Weights of a small transformer language model.
Training: 479M tokens, 7452 steps.
MLP neurons of a small language model. Each row is named by its layer, matrix (gate and up: input weights; down: output weights) and neuron, and shows model dimensions 218-313. Each number is 500 + 25 x the weight over its row's rms, rounded and kept within 0 to 999. Numbers have three digits each. A neuron's up and down rows have the sign that makes its largest values positive.
After each neuron's rows is what it responds to, as a language model described it from the Wikipedia text at the highest values.

L5.gate314:502508496500485495487521471468490528484527494528505554486446502561501522475476545472543482545473494498465512446501504514482539559527507505522539492500498488469433546526527474494510473495520463513495508551484516511517521486503513453509484518511542504535529523444497508478510498496520528520
L5.up314:484475487441489482524453548470512482491541563534470502493504480481512484484522521526500507554544486495521464525512473518458470521514524480473470536502521522531512514518512494531540505452517501506528483492521503494511466513478468526527496530516504493533501485519468528520507508496519463481
L5.down314:500487522504464495539501518499489508485452548499515497507477486483499515478510506475555540513504523480476484477506472532497499469531539517513459501495493539464485442501453478495505482516474512493527532520470509466482506493518481507524536495532488487482517513492505490505514441534520507496
Responds to: Leading digit of years. The first digit of a multi-digit number, mostly the 1 opening a year like 1909, 1979–80, 1880s, sometimes in coordinates or table figures.

L4.gate698:497520535505479537456476514499565495522492499501477557519476477442505496482513468499506503484467501482549518509501531445459559539474478485476495501520487513548479470510456486519494523494538505492473482540451466469492502501461485449513488496483509489505517555522518508521547489560506535509
L4.up698:549555466507498544500532486501525487513494484499517479528451470473542446490432474480510466544452485509481508523490540491479505514477511454527505512516518521501493478532448473476466502499533463506484465505466455502502515514499507528510464470462513495489489522454538491500520532535500504488
L4.down698:501548532510501546499528474555495530478478486494489529510530536486519512517483505454506513470466499462526472513465479490476533567504490495514481499495474500488471477475507458488486506489495501545492499512516439526526528505504496478517520517454499486500516502454496518492492533447519456465
Responds to: Sentence-initial first token. First word or word-piece of a new sentence or paragraph after a period, newline or heading, e.g. In, A, Later, Con(currently).

L2.gate902:508474498488468505494525488481515500484508525478475501515515488499528523490481526506511518496517548530525540501506508481514544515521537494520557514482507427551475518539524478461495513503504422519506504533505516478453510491549491494534492462477477475482501473461489470449491536520552547491
L2.up902:510437521539464510475542463460527494495511511503461453535485497490492520468490539520505473511524481509489489485461511546544512480491476508511544507508503468516498493543486530484486480492486488545498561567455491471471527488481481492530431529483467462452513524510508516479499545517515505508
L2.down902:459488504509524475488425462536500511518507494500458501541534527474449536481555507510503506503516545490504517517442483491485502478473498501513470464505560501491463480472543498552484490501496487522483505497484486514472587499484464496517511536461502509458510473478468537503505426525499509522
Responds to: Paragraph starts and word fragments. Mostly line breaks and paragraph-opening In or On ("On July 22", "In 1954"), plus mid-word fragments like lu in Telugu, ac, cor, and hydro.

L2.gate106:465502478530530495514523511479511509541535508500481522475444501529509468454500519475538496546528460470547509499471491515552474492476545514498470496524452482493510498521515503482495490488479488537510531497494491513448506485518497523472532514464461551513479501522493507494485535472509518470
L2.up106:533478473481479500485489468529485480515495484474499495495492503471492514534481536524543522428505472509487492497482531465473467473489491453520462495509506477506501532523486498514519478490462454488497522529509509484534522430498517480515548501489492497479511520522499477451505453527506494457
L2.down106:431498478517534492499480511502537492499519553491513504466478499506475505487544503475521497499492488492519502490502505487509493528486515513492512539542485521472479501512485451481535459498503521500473515503476554517482495495507459527503480519479520515536461472464466511493529486550530515510
Responds to: Year-initial digit. First digit of a number, mostly the leading 1 of four-digit years, as in mid-1950s, 1287, 17th-century and 1975.

L2.gate111:537508500501499441503492479435502493507515535525563478499507530522517503546496506503493498508517542503506470505462498430504516500504441508520498519535449490490503519539524508489507498470506495504529476497507497537494504520448489468470483452511477510464502529517494478497516490457501472486
L2.up111:498536508492510534495474483528457543464511499518512521485505492502503503539511506451509497479521549488457555491474443508503507493514481493504452539511491529502472530453475513491527503500495487499488497512540459498487522512536546494511482528459490527523484494522448487518483490486482503557
L2.down111:473480528481503529466471466508511474513432494493500504446493486513485542512518484436516522480481500495465529481518469539465516507495518494509510512479468509510468498490473499499529485512506520503453485486508480521489485507487517508508460552464538476534473483522494489478483520517484522527
Responds to: Proper-name end boundary. Table separators right after a name or title cell (Separation |, Progress Party |, Windsor |), plus final word pieces of proper names (Cupid, Inoue).

L4.gate1159:518487504509458516450491504485489518513504468474521507416471515519482486526524512472484483496496554499468534487478543491516474524473501487516512456480494487477507501526499500477525507516540509513473487475451460522526501506489505497480530518522500495495531467529499502518489480548472513455
L4.up1159:514494486466447490463503503486517499544503505541435510491539531508482508494472495495468456477471513485467467502509497514453480495485486544537510517527533518523484515538487513499490521544517492464484515547476439483511504500461476485469511523556484512494512476502496506524500495489463542437
L4.down1159:555491514519498531484478527503517521469528469528507462514542515543490544502510501516497506483480496522500542506479557471515515504517521508530528510534492502476497467559494506505505522477464489529452475536467450516474545555481500507506560528510490515503462481498489496504535511571532480479
Responds to: Century digit in years. The second digit of a four-digit year right after the leading 1, as in 1940, 1840s, 1767, in dates and lifespans; weaker on word-second pieces (Quaker, Anti-) and prepositions (in, for).

L5.gate1275:481471480504528489494472510502485529496553511493516492504505489475484533516497509475518480466478520536506510509495502469492532500508499497511506492502542459502473501480463515481513464538491498471505525483490538515493496484507537513506495524520461466535516484496498501513565490518483532500
L5.up1275:502518505495554483480497461493464479468508503499493484537464505510541523480489548480511501530509481553505511503535470485486499515474474494521471495514521492516472508483504471505496466519514488511509494523514506508512517459538536474514506553472485482497493491482502479533525541480475517535
L5.down1275:530527522506530500498527472503494504481498479522460432517494518520510470494472514524483487521518517560526502504491513517477497519521482518504440464499534538512491546526497485505538489502489454452519507502508494516455503461513544541498523510490479469518520453541478479499497485504486494453
Responds to: Preposition "on". The preposition "on" in running prose: date phrases (On November 9, joined on June 5), went on to, on the loose, on goal.

L4.gate722:533481494517459498517511588524553469481534561563560514519496504538475521482510532487557511529468522501520491497503544511483497473490525493485521477504503473499503488475532471454497477523471489543521501510551460519542459488478521473462445499504481482543529498541509494455464493518523510539
L4.up722:530501478537508468500503515483501484507510468522506487503467490480514460461488517527481518476509459518544461495451525479509464480503483465494505478525497544504511501440474508465470498484435536522502498481501491488500525466451513474452475515486466463518511550519535510518481509487516506516
L4.down722:495487533479498522489516530525494470515537486490505536440463494494506484445495472500494472526495471477514492516547534493489443502499435522478554489508521519541508526456518492480509484490479495480488490470491485501483511478482550514485467503488468489537529518496522496453468531496490485505
Responds to: Actor-to-role link. Word just before a character or role name in film and cast listings, such as as, played, voiced, or a table separator before the role.

L5.gate429:560488496492487489475542517493505483511519495509493520541506489456537472487530510470549496500478551547486491429548538539500503489554558529500515498477507566496498510540509487504491491557475532522511509493488509454492484562451518490521489500496481546523443483515526477520511517527509457508
L5.up429:528490487470514467503468469451498495512453517508476502496476512514504484493505496479505468488488494472488479507480538542529561521473562496539505495571521532502539501544501535463490539518485480499500490514505486537462483503475551517497544480479521493499547494508484544467530522463516471475
L5.down429:493475493537521510528468492511509535506487487523464492514497501463482517496502469476526506494492465494469526516471533528442522527519505513506492484528528527489447493536505481476480504493492491501538515484466485509487506544514536494492483525494491524519524497500524518531472511548515488451
Responds to: Field separators in tables. Pipe, colon, or comma separators that end a label or cell in tables and infobox lists, just before the value, as in "Fader Vaar" | 6:40 and Number of employees: 950.